Weights of a small GPT-style language model, trained from scratch on English Wikipedia.
Size: width 256, 2 heads of 128, 9.71M parameters.
Training: a variant of Muon for these matrices, 5533 steps.
MLP neurons of a small language model. Each row is named by its layer, matrix (gate and up: input weights) and neuron, and shows model dimensions 128-255. Each number is 500 + 25 x the weight over its row's rms, rounded and kept within 0 to 999. Numbers have three digits each. A neuron's up and down rows have the sign that makes its largest values positive.
A block is one neuron, or neurons of one layer that tend to fire together. Before each block is what it responds to, as a language model described it from the Wikipedia text at the highest values.

Description: Phrase-closing delimiters
L8.gate4:498498467477530537483548492498459478519523567512505483476516512508471561477540514474529497501483499520514482520470511518500479505507496477543512503457504526529494502480478485523474545472494483519504478518502521490495465477474535477469482488518497494512535444542475494489483519520525528474478482529474464526499535495455521449540479474486478501495509465528494493493459516496480523520527
L8.up4:465508533482474510482494460468471507506525487469542507517505480473522478507524477547457460506512512485441446432484502516544454489545540489480529462502516513473549521526483489512509489504469477501504502502520482462526501500492481499487537536503514488512553543514509497502497517491537530481509563537516534503523502473483538438508513522508523499525467536517496501496494475488501506447533
L8.gate7:481487506489503547483509489527488506525503511507502538474495508492495502503500450549481515490456521470475496508510477493557478461476505458497518517531498514522516498481536487517479497557467477510516553486510486518476526503512483531513518489486472523520519512516510496515549480519524500496509496500538531469522478499453509493497510516483504510535496470527489478486524508464439504476498
L8.up7:532493520488516460506498475485523458537540500488564524509482501519495540468479509520475504487483508494541508458534465519514488469514464548513466503545537504484531519513463493492516503527544508483519477515487502513518514507486480546502517497506458512501490482523503524575494455488502457488482543484544495516478460491471505510480528483493517477468475507518524501486540541496452509491548
L8.gate10:483502502510524482506473496505495476521556499498520494496490483468501530489500510509486481515517523491541476506520538497498535548487496494476524501520450539504527477485454495483492523477483522496502529474507478526481490504526539520539471442491497476488489467507493508469523501486495497471537531510497506501538489500500496526517507503502522521435477486496513480458522509520468508492491
L8.up10:519502475463518514480525492491494469476492519465493532457473443476497445543505485480479512478491468505504514467490503502509499525521486485507487485470470501489494520472499503517455516518488489465552485473516466531470450503473492516481508529483502531481507496485491499559481500495530536580471565494492500521515459520515514487481511514497478482495476489473474487486495481518520497492529
L8.gate175:486451490500489524514531485460491481524508489504527571500490504454498526492491501538483486501510516493553494485462508481498466469495544483484487519504515501492513552503496497519488467490464467531550515482524490522489506475523472506490503497467463491522503439530506509429486483517490478507487454584505562530474470457491535552509497476474494490518480491483494468470502501507539510472529
L8.up175:495486492480477505543503520503498504458544527503541490502473536486484540510505531547540467436515519502489509495508509467509496495491508444488482501530499454514525504509520538484493472531485468526497488540520520501515477496500504475479468520505510492522491451503492483477510499493501494487463498559490540550506522484492538526459468510480482489513542482532495455511523501523514581487467
L8.gate254:487473473478471528521496525511472471503509512471545517504460478486525496457520530507520500480492487511520505553493473506460510521502503516466443449533528545497533498510559538561490514479488489545522493505480487489531522475511452520524527484488477488479499526554500517519483504494489476528473490500486497505476506503507526510512544506476528519507517491501494502486477504514448433487510
L8.up254:479526514469530527518548476500513501495530553451504526459513486514487480491480528481502526517464501502528498510510502543479518466521506508477501476501484499496500486491483539474509505518547515488524532510527460506490478468536506501513521533503468477528568438493502471506450496503501541495523467493512506495514504496544531497493454466483509515519519475508515502516446528515472490462513
L8.gate343:487494513508508484519497443536494444507492492483494499508488493558492496480515506512487462461518568490483486498486530503508505477501537448519489533483479498515485494489430505470481505506526490490505503455509496475516537466470524483503481523507493465522480474450482502514486489483522498484432511451485499508513518479472538470514519513511445451467502472534522531486516464447494492494503
L8.up343:488502504497494508518486447474527536493506496483481508500540490503499514515526499497507441489502499484522493465492497509470524487535521512521504476505453504455525500470472475491484464462508494474504491480473515483558486517505538494502484519489428546460514486483453453508508513523527516499518487493483544466513586453457510526516475486479472484457472487493510510506544457487466497471585
L8.gate451:501507527538515513530467482456513526504534514496497504463507466507491471505544483514539475523547540493529511519463507481547514518503482503518493513529533501448472439518487451446454475517505510503496523519517455495565508516479524491516478511496450502499461525493510513492504486479496498456518503499474513495497509480519510500490468522507510460471502468524475502541527517527567501514488
L8.up451:501450496506509469480500480500493529515492470483511439497510494505493471502509492480515485488541536484558506477507540497494496491505499460442511502504510506520485489462507515475477537494511496500519522504522519505482550529531422516502536508487458538519513448473501535487506495532531500516533513535493500541426506490527553501528519489528532499518478521495505555481521490514485502475544
L8.gate510:484457513534502497430520475447485537493505494493519466486473494514530509534500533545473518462544508508522470534489510512502493449525480461492509478500496509531464527473436504510524538491508529501545532507539501514488472500508542495476498499481531529504480480459507561540523525488459513500505481466483489470489500433495527474460473494485484516491534491505493436457484509508576498462471
L8.up510:500454502497500518496516492484489530521480501484504527478532471500480450551485470528494506473518480513507485498507529516439504515541502513485508468524566485471565497505504535462464494472489495546480488476533461520521477514505505474511551517526518482506485545508525542517520496523471537522470513507494502503516423468494540516483429478445501478491485488495519482465485480497526512494499

Description: Month names in dates
L7.gate235:496523557505503486534511536531484528493484498474500476467503495549528481491499464461515490515490482571463491523485526509497474510531476495494465500517561520482502512491455516509495523508472519511471527562494468476516487479513549456538483474504474497498519502523527499532534477567530510446543530517484528436473469503483524493457481532514498504495506469449530491537486474503493475502540
L7.up235:475515527486533486480478497489493537508527527514540522516505460521509487503516514523511499482476489531494519556471533512496520490518509497474503460514525487465505470535502473506499508480527510517474502580475449511543496504469521457506447518482491455530528507473540507505508511524537543470550489512505522481488472486496474505516442529518485493480506510488491497495482494480466463549510

Description: Sentence-opening prepositions
L7.gate421:489534509490534510494479483534496478568455486535482558509478477489507521476521486516482489494503454511527505473516520520504543495520530506536495518499492557528492490494508517527519525491503462452504510507500523493456501478518538508485503476487508471431507515501514509496563528513503506503504487497529523500528491506551447494497476493464464471505513487491554509498538564512466464517499
L7.up421:501516536445495470461484492503562509496493505483480504502498525502531524495463472491497485502527479435509450509506473517475499483445506489503485491504495556473543459475495486511490454506522452494515490495472493469497514501469509566486481513501502493500508489521527480512500442509555493515475475487470489467509523495513484511484490497462466503500493492493466554486451525519513515490516

Description: Table cell numbers
L8.gate24:519512489533502504550446540492504511524443579464474515505526500468508500524480501491505508519455521496495464492555457523512470465472498539479473452494473504517531449490521503512518502501479530492545494499545458500472520448494507492513516426463505487463506515513504527527496488483487523494514508503496503464499548494528512521461533446512492510524514477473469537504496532481533502555490
L8.up24:504512498521476513526497512527481474526459548478469475481479480472503521505497465493506495471533460505521489491508489484470481475471511535456484521515493471490507525535499495491502487522526546523514503539473520472501481521509506497506537499486486498505483471521506443469475521524478497509511487485462493469511501516481527508555491471485495523459511476522523510503493516493474499520573
L8.gate31:501512485516512484551510512512567505488513514486517537559492490468523511487461495471543487513508527478553471474490472495553521520503477473496539516521458506508535476528499499477483505541551499496519518481506500517491542456493508520508516513489488483480481509514533499524503531525467501476460509531504517557517543463486514469441488519505501482484487491517499524455492519524503536463493
L8.up31:487509466520483537527531490511541454500506526489520469499475509518482504464517442583507492518517515464508491497503482540489526502489470507532567466491508508534473483501491540487489482522519518487495500518519466538486455512549571524490510505486493500482463494453549522513505476537525532478485518488491540462524505520503496467486509499516486504517491527503529512455526556497499467512484
L8.gate53:487508519471468508511507512501535492518525499489535544420536481508530512483516485521519494555493503482484511498500528465524504516479465487510485552501495462506488500488499516481481534531491493451469471532542499491479533539527491498544514484524458458503517471455517508503429471532516504476515523475510459531523498494499546495429451513533470473540466478454512487543513485509446503493514
L8.up53:478549509490449518507534523472506493472474546506547508481560485476518502499494495542526486520490515494481507579470500478555512522483476487483500499484452467474510516496462511471474478540497495487490499509502494484466549469497520522503577490497486534523461481503517497498446456545474474434487502509474494523529511499534519487495486542503442481514471509463490467541529521523461495480513
L8.gate63:500500478541484511523530419499529477506485511502532482501458509524510501461530486479509505516478481528509490529518515523492497453513509489487485542531518479505458503507506528487512523557450498490479490496482515463513535477503560518508527534544517505489524478500514447511487487477528468483501499459507523520506501516522480535480505548483461484572530488462496497495476512497497479502534
L8.up63:469552539464515499496497491497492441472525493492513522549457490489522492513535536495496496525559531515466486464502527485503531477487531474528455511481487485495471519480502492478499561506489507514500466513474522518500501492504496477527524490485481460506550488533458517506498501507509535488474488514515454501490523541530518520509465498521483519477499487484547500536540483493516466530549
L8.gate196:511479560510513503522564524489483469495519563502537468493521457480523485460521514545504491511494483482527527491501528497535471497467488529493496481492467498473478511465495518531521482489481510485453475510478500487497479493545507489466507509512506524495490458510475469461526488478527493486497466507526517494498485508518476496457490538508462473500551496446568505493521487560545477481439
L8.up196:490505514505561567543513471499483526519552543504493549474499534504502531496523432493549495530476523467509484485508488499517510488525528472472456493530505500487497477475518558497511468529473516513476472440461475507427468551510471538534467507525487471539513484508549489518475464483513481505525525499556480509540525490492509564492483535468496503486509482538518541500515525500475486478485
L8.gate388:509473542489520517539505484472507474477521551521493490512514489480475506493499496493528472508525486490472494517564521495504505495484510507470517513489486512530519507477493485491496483496532493507499438503512500502470471490546490498505467483523522460488490537476526518474485509509476488522526483558470483491520488516534544490476481537536471508492524499483521487490514498461520510463522
L8.up388:481504509479469496547501486533488484437492569446529479482535517491528446491457499505484471555560508436489507523499533471470482489484510534518509496529530452474504520450490471513556479504557521574520477504465491503509521502520460530493526532507480511530494507495487491483490485468470456495507505525465467489515503501501495488510520543478522511523544530479496517447523460512504508467541
L8.gate398:506453499496560522535521471480505484540535487501498518473522511564488519489510494488535481541501503476500490472519522490508479519507467483506493517516506495473503467505466487488502487538486466515538508490472499496550567514468488514494514549482521518505489476513506527533505502465526508513524518480502485473525516497530486509514537509440475493537541510527522526461534524510519458459492
L8.up398:499516486526495515508537452471483490457514514533480496526509565560524527477484461470524499470522471498528504498491519514515514519501507525523532487497541484471466520516497499485479514505503470502491460483518466501504520446532463507496470501489501530485507471552512509515508508526483509542490515489488490508469497478486551536486487491482513517513510485525482517507515519510481432455486
L8.gate435:504510522490543468547489506499494438509488487512515516540498488532584525469527509474502501536480513478502485517495487489501470513472547496478520474449465485501524508469515550519464541477512509483460503461474486514525471506480502510452520473511468501494470505474514520527485485477489509515507513525517482464530490493491508451531492506494485537503520514506531475448545518531505495501462
L8.up435:564501537511515531521511526484443510536502545502506505516505517480505530502476487485495512507531476531472515532530478502548465480497491458445491521495500472468509472503507476476520492478510526535503502517505465511495517536476532477473504515515513524502528487497500534477484500525479520499496489476492527474487485507504509503547525482492476476496539533509543533454471517508495526484531

Description: Numbers in tables and dates
L7.gate293:496466491474498550486492451479453465486523495481512516481523498479521504518509482466519499538494525519492518494523537453506495480471530489504479479470475502495455546484482481500458448458466572498461512496520460476500503518499452502491549502519518507480493493529509491496500531462512495557492557481523536487483441507512525515484481493504452471494509512511459503493554486492490535498500
L7.up293:491503493478476482508520498522521511482538498484505487544527493556510491478521484503499514549466504527522501504439488500470509490453494455494518513450504456491544575498493473511438488495491514504515499508522499509467498545463538502509504516554498482494472480541491488498468521515510484515539460519555530520516557507527486492551506482522482499506533510546516485529480498491501501486457

Description: Date month names and commas
L5.gate76:507486499469540530496524544481496519469515488490511493497513534504503527548465473522502490528494512478543495488536483515536489496509495518490523534486535497481468541489530486454450505463460492504489457533493453509498505443516569525500509513524530468506464489501529490492533509513475431519491530500465509489497500552477495466471458516474504464498484481522533470497488490482516476460518
L5.up76:518530515504505521474485489539452504534509480510497507495483528491523516488495510542519490497521518501484491481499525490541504488525518484497480482486464491468526498507516513523540506496431498534505532549507510516494495509494515510486486461466492499514511475520488547443573523526526533496498483460507497523496503509500506516495468487502489494555489505495474542489490534529492478465482
L5.gate90:518507488528493516519533547463471538504484503486518499552474456479518561466486470517474515523483536546512526552497472501511507491491484506480497602542508493561492415524471524523519503486486472483532544525507533484492503514488525474509525501516471485544548479521499521504506506518512504509530498508461484482492493458522505478464499516494518502532489504441547482562504473488465493495517
L5.up90:462482484564530495506499486468469490494515502524509508534516504514480525540522525522458511484526480505474544481510511501475512459500518520510555508476498471528526482491509519534513518507488482436497525502500520458510453490467523504471483489488521490517512516578487527454462533498519518515489501504546522507475458492504491513524556482510483512510495500451522517504493486492468524515492
L5.gate128:495458529509472506489534530515498517516505504519482494511460494509509535541489543504486491473490507533452502460501480540541476493520515514491467525515499530477491515512503511514502503541478532503501474519498501537473494467489484488457438477510499455499549509462506473453461482493504482481528492500536513550468521518483490496447518515477533480518509469461498488504522493459475491523489
L5.up128:475481509534538530498525487486488494519512537498478500500491464458471489499556534521510553487491462507481489558518480498518486489506460513470501488540510504468486519490502505471487461544510474471456481500503464554515515495528492521501489481464512489526493470487532515509496483484490518472488471478491518497512518476510522520506524433457480479484507502520551496492475535520529501513494
L5.gate150:519466522495495435484499523491512495522481511492484440515516500510481488518553490488549515498502511462523526439501505484464442547483489489483492477502490497555529477547467557472515512494474500474534493493473527541484513529498494511500468572495468488511467486500492521527495519520486521452489480519476503473463493454479493524485493501485512523484512489495520484516468476510522484503541
L5.up150:496570543537540474495516500477516530503473475523504525450514488535496498501466515534512492501536528442464495464507534491548532483452513528505493538518500522479511515483473513491516538501496491514534483479482505536513516509497518505480505511470519489529508480439485539520536494496492511492484484521485481488472468509483526476490464446485517506490498507523486504455516512517513512510503
L5.gate250:475517516478540487516462479469487500581500491511519500500502482520540443558489546528550485505478491468449490500540519494486523513502491496547491474490526478467526503473498503487506484475501567484521494491480496501494474499510518473499505491504533489473562491487557451504444529541489517516466483495484505499510489493497531501497500504491494488478538504437460506556484508486507521528470
L5.up250:519464500477558460487500495520539531522507486516495510460506519504486505470507506483527475495491483498459492452458490500473481484501480510492486547507523489492474521528466532519511536464499507560508489503505534513491514503497517472445476520516502456508518583546488501480491469510510511496472475482502502494482515489454480471520501528495475495501542476496503510539469482573505492482479
L5.gate283:489523519531448456498533504469475587487523455530471477475483506508514468526532494496520490496524487526500506520457554465499534494487553498449486517482488499466465519524513500495531485475498530545457525519490522535498504536449509487491517536481448523501573484504532545533533507544501524521496486536469489509452522490497502503508505498478475501523504482438510546530476497508514540482476
L5.up283:484508524508519497467444553494473481552502524500496518513503486493502465498507532497477537535529498554529506492477507496489488495507489500520487467535559514488549554494531470540530528474508479520498493571464490525499472509518461460527520511458533515512464540484548521508495505551573492489507551510472492457493511501543482509497482509528462504483475497458453508513487466545533506496516
L5.gate287:473487494487529530486498517503512536503486539507559537449507519466503499522498496516483461510467454543489477504494516485497498477481527503510504515538532440515468487528471537489494458550496478503469502521525501465504491492566488461499485501503494475500526491530511452450511523553472496513529502522479490496464494485537532529529473479530495514500515499457524481470459478511497477469467
L5.up287:509530532537493491478474490464477467506488485505512529491438493499438495466554510524495513526518551550475514527446503495498495483513479528477514497531569500433453525543479484541490484471483500534497520554461497489464504539469516529521462467512485484486569486499522456485453505560507480524512540504495497514473484475497481511532494530531500468517485494467494501541457482486498490469493
L5.gate419:471443466517498460490506478499483516443516490511479499471446509515461502510517481547514440469483512526518507510538493457505512471514460490493469472472489511513499534542528477482532522495483488536507489463479467501539485510484512489519492535488505486537520541539501471499517478457523467477501510491504555499483473534510524504499496474545530470544541500500538480494522467548482490508506
L5.up419:496483477525482496510486511443484546508504525485517482480508549488497518526520484516512496531529522457508475485511513510515481514486533523519500530515466493472507510478504514512483532508490500486500478505565503475513491519491524495493508466495560453501499481508484553509490527527519494510504451546501448497503453519484474480499487490441495513475453475496465481478497497476509540479542

Description: Temporal conjunctions and prepositions
L5.gate63:494507497487513485474483502497484453489467537532482485509498534536520497504522530527488525504520501482490500511502542509520521533542509478486475506520453509517517500518464480516536513543525486522507510445481499514502538520459516532447485549481519515492511508494474515506499455523483537511450566496469507513494511471478476479483554508492466494540499514492550499512509482480494512481505
L5.up63:516455472519504467483533502551485531538503564497490513510513551524544447507507530514480505497452526458527471506486517481520491445465525512480508499446541489530475525436466441485539559509508498485540520496485503486492536506509534510467483463484472476520511485482490490496485497509520518461505517491527478496518463522421521506501503538531463513492479454501484547506483473508438501500501
L5.gate107:513505476478545500501473532489491487522489492511517500483521497472540520438517516492435469519499482544536464513522488526467524543480533512540493499493481445511512516482466507460530472503474528488506458524532516488520485479514460507485484504508539531515520472485452512454539489519522556493475523502521489461532516489535546484481488512465519488510507504507514493476496449486538510474506
L5.up107:524488497480512497496493502502494464516509490491513486510508517457497514468541505485514479516516514483515491500455476517455502507478503500458505548503505478502558501512448469453519532483472507514518484568496531474496505516476473484521518448481511525519482503493491480491484518502550539483476484512492499510533492509462531492477464510483456492477500463446500503486483494540535499441522
L5.gate145:518462497525450549508484531524507459446503497507521529510473496487499490487503530507448505482472544549502497449493471532505546509485479529475502445505481515515547517508532472546544491446489510517484474525506481485520494475435469509472462486465463511536493535536461493524496494508504521487540566547506508511493485459503501543513551480498482537542507448519494466495510502500456548514524
L5.up145:520507511513455524503461503527510484515464491500512537518462489558500490503473529483508512489440508451509525522481501510458506492493512502511477530477476512513511511477489489500529502487491506503482491497477477473521481485531522520491498549465542491520510512469451538516461535504511505483516476521496505500490513457529508564494497435491484501549464496482485473473502537462510511462490
L5.gate194:513517519528538475533499503478514501504506458524505511503542499482494490510579501487490507493488496459483477503483512493563516535503508532481501499553457503492509492515550516505533485534507505510501502522436512505500545450481509475479533462505494489506482494546537518495495456527475442510496540544505521466532534463556528493511481518485507512483535523517551500475524487507504465544484
L5.up194:484461536532530513498465533520464467510448467482506540492483500505488495472499494506491513507476500530488531497514512522502542541460553509489514464452502531473507494497527545531518479461513473502466522478472516487473484536489562497500499480507497524487482462501539497499505491495496516539486494523481549464479520477461491504500483463486492474505504523543508488498524526497490481541508
L5.gate242:500513514459495522506484489478499483530470483486489508494494503491494523546565539490462492500527492527459532482540484523499494506478494466533467480490498522451505483495505521493545503480518496495495425470529499529537521492464525492519520549476505470496468527486517535483478494528523516457475470456471537472510497493507484511478496478477455495550531574529461492508448512448504533549505
L5.up242:486508549508477516522503462490500509510485519554473496473468558454517469485484459499528508523511485515492479502557475523490505521479492472528509524495499533469526474524503491508480522474498469506454516522480530433492519479521501502459521519496477489529495499508532462504517501505520483435509535464465500501502494525465531506537510548441515522530535492516499469523504503520496507502454
L5.gate254:485486505479516487506439471510530497522487470534505515505532447481512489488486517491475500545487471540505459514506511499531563491515494446502541469535487493484515507461521474493500462460465456503502503462506513496500505515510576527485527486498476505451483475529481525527466454531447502445512484459501522475526481494524507505472504512506451512456500524512512535507502483514506515474516
L5.up254:513480486499550490470509504480496503530516507481513469491507504477490517520551523527572501510530472530522501483470525496508523538537481470543516496512525555529519542490515525509499506507467491465538478514492541496496513539512492506525479492533501502480475478489535492465473474492507541465475526459487564500489515546527498520517435472525477478488459493525466537498489488507551486483521
L5.gate358:481504507524495454576480539494492466530512509482491480516514491503512508499504503499489502548492462466551493508446495484488500472499492488517517441537555501481478471489493486494532495510515522555517497451504467480514460532481500499475484511482492497494531541529456486490504501511521507446494482475490548460485511503503471477532441476492468498539521517516493480468454493492492466539567
L5.up358:495474495509543499505498529478507528491515519486500497541482509495536504468513514502492497470501474505486504469519525498519504514505522443540502475500480528505523505463531536499500482503537464527481487492511474509516534516492525501536493528557515501473463523478521518522486512490500558483493474493535503440494528513495493557516539501499484492449492478482494506506489525478500454524512
L5.gate453:531508511445529493486494474518460493469487494502519467499490487507509493459514531512514487513512451548514481465544517494450481543473513529472539511506523551497521521475496489520498497483478548488537518502510520429511532498514493507502498524482513454505482517475516509535503502518456520472481491466457532522508510467466513524511504534500464526506525494492519504475483478466485499484509
L5.up453:449463504487544511486474497537531536466507485489529506497499545529521482509525512519524459480513511465479509522512541492529504559482538478486511513454567527514494492506519520488496514505475496481494505507506447485505499493497543493462517530541502492506544470500519497600524503470479521539510501507485483477478527487489536482521513482543489513503518501472516538506534506459519565531494